python train.py --n_layer=10 --d_model=640 --n_head=10 --n_kv_head=10 --head_dim=64 --d_mlp=2560 --vocab_size=32768 --activation="tanh_gelu" --norm="layernorm" --norm_place="pre" --norm_eps=1e-05 --positions="learned" --qk_norm=false --attn_scale=0.125 --bias="all" --tie_embeddings=true --parallel_block=false --init="trunc" --init_std_qkv=0.0173 --init_std_o=0.00387 --init_std_up=0.0173 --init_std_down=0.00193 --optimizer="muon_variant" --lr=0.00216 --lr_mult_qkv=0.4 --lr_mult_down=0.7 --beta1=0.95 --lr_head=0.00479 --warmup_steps=200 --schedule="wsd" --decay_fraction=1.0 --decay_shape="linear" --final_lr_fraction=0.1 --batch_tokens=131072 --seq_len=512 --doc_mask=true --train_tokens=897000000 --steps=6844 --dataset="wikipedia_en"
MLP neurons of a small language model. Each row is named by its layer, matrix (down: output weights) and neuron, and shows model dimensions 64-159. Each number is 500 + 40 x the weight over its row's rms, rounded and kept within 0 to 999. Numbers have three digits each.
After each neuron's rows is what it responds to, as a language model described it from the Wikipedia text at the highest values.

L3.down897:466504566484482493424496485445511450507505518557541552579458553465438456490474532468482530552502555585488541450452470571443496508563441419501491582567526517471478498495429422460467505387430555523517495454496445533448436534543483506529536557499512494530637555521545512535479495473514491536
Responds to: Mid-word fragments in names

L5.down1985:508520549461480467518502491506508457528468508460491501563507520467529462454556508520491630500508520529534550490480444508521464465518543515518520442532482566494520422465524500532450445553470491536483409478494452551422467491501538480508538567457532421446522508565520475466535462505478552528
Responds to: Prenominal modifier endings

L5.down1337:472466530420515525498490551524501430446508455501584493472495577563488446500511524517491449561568507440559467490549512508423531411541474488499476516566540562463489457469574588535430483565525579547510511473512468461452502496520560548466547497519490456473539504521454445443509465524536460481
Responds to: Possessive determiners

L3.down1260:450548517506515542533457571515544482534513534506501488526438552498466505474486464502488543443482499608466480408510508532513426505522558523539514506470542522575521526537410538558489497501525509475494480492574588505496525522592500480589497515549556494513493507508596571484439540462498450472
Responds to: Prepositions before noun phrases

L7.down1624:481450415474431438516525535459473470535568522482490527608499554486489515476545428560453508473457522481459507532549533509461409545494489490465489473531464566375527516523472501522402563490516434467524440503486459528504514512555551535443538575491521427531508426533617536524551496494521490580
Responds to: Before a date or origin

L3.down120:447494494481512486465500471472472491546532486521500456553551551537477531460453539477531505428483575475419533523473472547529468541525488504551558563496479491458453414450484502536592491534549472472490425511521558438543402496476529497508541457419459503438448548571433472485485516505497498511
Responds to: Quantifier after verb

L5.down833:489446456504485453451493464492478513527482532532511493522519492463527485513489563503453540519437498534499519563413502531455483485461564508500488550601465498463508487539456502483469517467539478517541391484522460519503526501461459510444534491527478424493535537526558566479555497457467484500
Responds to: Before dates and year spans

L7.down1699:501511483511553589530532517513486495555526455486483463503456453552509536563519514532563524543507460567472494463598560457501484460515467531519511526416537496494487556426459471484491540486560435529541509548512593525480421552535431522535443562530453507531461560522534488514461475531464469476
Responds to: Mid-proper-name pieces

L7.down1008:546496492516434441520539546477475555478484458436538493448580489543526430469508534528465516557489456456540499486445521491555501506417493544510494533522533517535520573500471515569472455507537509481465462527414489514549475421453456499478488464533411470471471502427493503566526459487514528472
Responds to: Possessive before noun

L3.down1526:523477525526540532506510506516482506465419499512541508500558433463493455471498452512481536535452565507424452470532518483525562512570483508532484450508462495469422490565526492518547515504511480494431497476437555492577562537474450465458502518499493481514485518534460428478504452440525519584
Responds to: Preposition before a date

L7.down759:472529488443436420499480556537391468492515458529475457483460507538511570499564500452503492479518515504491517559528456522523502459507544461517466488472463457468557535501442521482547482476501467541439479525520461525489505515548546437490611441508523493444435566469526488442507524439490516587
Responds to: Before an upcoming date

L3.down1865:484585499460528494482505545502539536484516521510499506492539503454485483444459471515496551463473431545478510522463492537510494490499513504477488451537510530499569475573520453496582500600468540472550489442468470469494523500504443430532519495510513492499543474531540507432510482574542486499
Responds to: Wikitable cell separators

L5.down1995:540518542515515526521579446506459573527472542536482499522476541514497492458487494481481474542507483505612505513496475465497494500511438460507588537477571485552508510544519494555552503504416486546483450479477477480517390533460500537528461521505498523502564474505470463488460522511509549468
Responds to: Infobox and table fields

L5.down2066:512500482451500470456565458509540570481509451539403539490493491473458451546445511555510505466456487548536517396491490549564420458493527409377500497473445429460561494463446484477468497521452521518434548477513475511527496465505524485474565552523516494487509504421493493504527573518525501553
Responds to: Table cell separators

L7.down1441:441434514503505497491500578446451535513432554480472479484501446519450610466486514507533536504463519533506539519463513404544525518466487557538425566545564506504484489555488415418521520477529461517488530506513524496529484502481488500563503493455449536518452511465506522485502577453470460543
Responds to: Section heading starts

L7.down2330:472473466496541466474519521556466500485429444454464512448510450492431452481447507473466496543504515463513510530492511554495498451464548496514529427488440490447459477530471505488456485498465536495407575533464555489516469489532551460500513500501488530474525479560517563497499568540427493500
Responds to: Mid-number prediction points

L3.down684:486465477480466508500541448545565387461479506553511483460469566439560466476469484535538515519490557512479528485475500526528495528461523568444447585493492531507520460536558486503584454519506524494513490452489535494532433475503438533489552539525446514472505551465474482489577437505529531479
Responds to: Compound-completing pieces

L7.down1092:477462480474495481491554574474567471434469522516472536507455517489493469481492535395498503523503518536510490508490563470489487481577447524550515454571490469519512487576533517461572410416495469431523494486437544528525539568492544538455516442499521461536494496456507511493559468502485495383
Responds to: Prepositions in prose

L5.down599:518500524506448507459514470479521443511558478578560510433479400491503554500443472410475527451574564494547453475483512553505475452475490474517505516465483475559516473441564586471477455481555482488568528492508471475463579476484470448520553532517547463493514520454523509490471523533476490419
Responds to: Range and pair joiners

L3.down289:505501529492540510475548508471494532453511442506537504400442468458520473474452518530493505513517504525497470498483458513560517500537535449474495474490507529458510549500494444539585484495553542534439446569575482549497506533404401524529570503495485465461460523594404509562496551448519496559
Responds to: Infobox and table fields

L5.down1251:530553442563473488450468568479500464523477524482506463486489527517516570461502487521475490439476523487498446555593463460498556484517542474510424493479505515457505523493486497457582494449479473564469558470517439541468501495557453430470469448544514625413464536554503539533460476491492437539
Responds to: Before an event's date

L5.down2152:530470504409545502532533512482426463495486541546577479536412567465557495566517527594531505486405552511535473523486458483501554508472522501509465533495529553503455510490567545521521503483509475581478427475443495549385514508510403477523469446522438486564481518495465482445467451437474535473
Responds to: Number and quantity determiners

L3.down1390:458517481563451437478489539561483467469508438521587533566461500438513493463504522517502520517515477605460546482427467449463482437473536430443487538525550444518450438563539556510564525512504563504458482560498553524485510453500551543485460534518407486501476492550512513479532567438394524494
Responds to: Section and row starts

L5.down2393:536495467541532449507498521562484552572525501559430539461544547498499488483553481456542557476511492549468489451508552452514511505539436519578505527478461480493565482436448540503439472521533475510480503541535460510488484573478563466554449467463535484486480459561492528456537532565534461506
Responds to: Interrupted auxiliary complements

L3.down1371:522533514446574470595532466491491496390480467474480547506512514527481461456454434495486530544506451551509508513489487521492480525516446508479468484442527455541551544475523534548407479395523508479518466530482481506532466538459493563516516463434436478558540495483533563501486480469452495412
Responds to: Start of structured fields

L7.down1650:491528496485489576505540537551550438389449554543513437484477534485462594522434540516516549518506554541489572538449509475469446501508506473440527435551525534472551445483450488429552482553539518430464503545550540470501546496540505470404477433508527501465505480479481502516443536504422531554
Responds to: Table cell separators

L5.down227:559433594503438480505453567509484463566576503462457558549498518476463493533597476520483461528487425520442573436453470457521509465512528462428525454539506403528491449505458560548455505580504531487519510502559527520529503522485497463507517542536462510490516503543529552381456465453441499479
Responds to: Paragraph-break line breaks

L5.down2452:439556497432434486444456458499556389533495489583538447451552473521482536495526541471566438560453516562513458446482477527555440505547519501431559407490555490504505512501518468513517499548438534500510486532477525499476492493586456507479511467461520477567484530490506490507516535453461457502
Responds to: Infobox field labels

L7.down1764:478476475460506486544527508451528417531517511517496523514535512476535527534508565484503524533451494491563592482498463477474550448484464451487556466465547435504457467507527493472576523645534509468445468564504526556463512488509525541448467497507516491529432505413566557538585448525460545531
Responds to: Coordinate and section separators

L3.down1710:520491452497484425551418506484447510526465478545536500463548512478420487541443410481536516479486508516460484442482562482495509499483524580484582540491563514542446541510498467543436505427447546476455531558469561455503456506541499472478528527563542508509484463501484481478478484452556464579
Responds to: Coordinating conjunctions between nouns

L5.down2333:552548500535461540499532469434487474412439433461461504523520461566553566526415435508588509451519594535485476484478530547425567561478477490518535523534541504510446598519478462464615438498473504521524512500530446552489542507457521423524448576519483536511504517481463474457466461523446505542
Responds to: Name and table starts

L7.down1563:440505507473521529489496497568531509480429494524442551571500539452503558555455515475452508532559497518530463484497477419591512493447471430495474451532486505458539574492552471486473564477504517509554546512600472533495462543469460425532452551492495509518504447488460507459508512510492461462
Responds to: Second subword piece

L7.down2323:484466485494455382541532522545476538525518512462551491568494527465528419489538479551481464522380518497376561499511473537583519493472500509519521498488451517493498494485507559522472485449515467596511447529461563481518489468514528514499514526544463499488439500540552462523501424525503537463
Responds to: Quantity word before plural noun

L5.down1738:526469432453575479545521497540526506497557545553444473550532508532536498450493490538419462491481541515522561597462497477484529520512566529466603540523508466447525445465509480514510487455537539458488451565465533461462514497478469469438487522603543424482457473524490530554494501505492521527
Responds to: Table row breaks

L3.down1247:555515522518518476499500488503488502563457423540503542505492500496399429526473513561572520461535554524559551450545449518479580546474458495503538498506461471547440551530506530576490443527495558529489483445497498481479429464579445507463543469430484525533424455452548428472452499448455550488
Responds to: Table row breaks

L3.down1046:534499470452532491490538484518493484480529491498514474523520495412522522451543485468395585411487481495481485455497509532461446535516443475525454494514496491473488468485530509527496430551536522479472505483508494547545481470527514450465479522461419494534485466515439487520490446432456521572
Responds to: Possessive 's marker

L7.down292:531498465492519501492544461525486514496536488577546428475491455511454505562517550542517531531497557538496531506430484536564551528465519446507561466482554497500511496469474544427438484504542482510490486436493602510493540454486572471464531509486545557468514486478510436554493485564567507516
Responds to: Table header line ends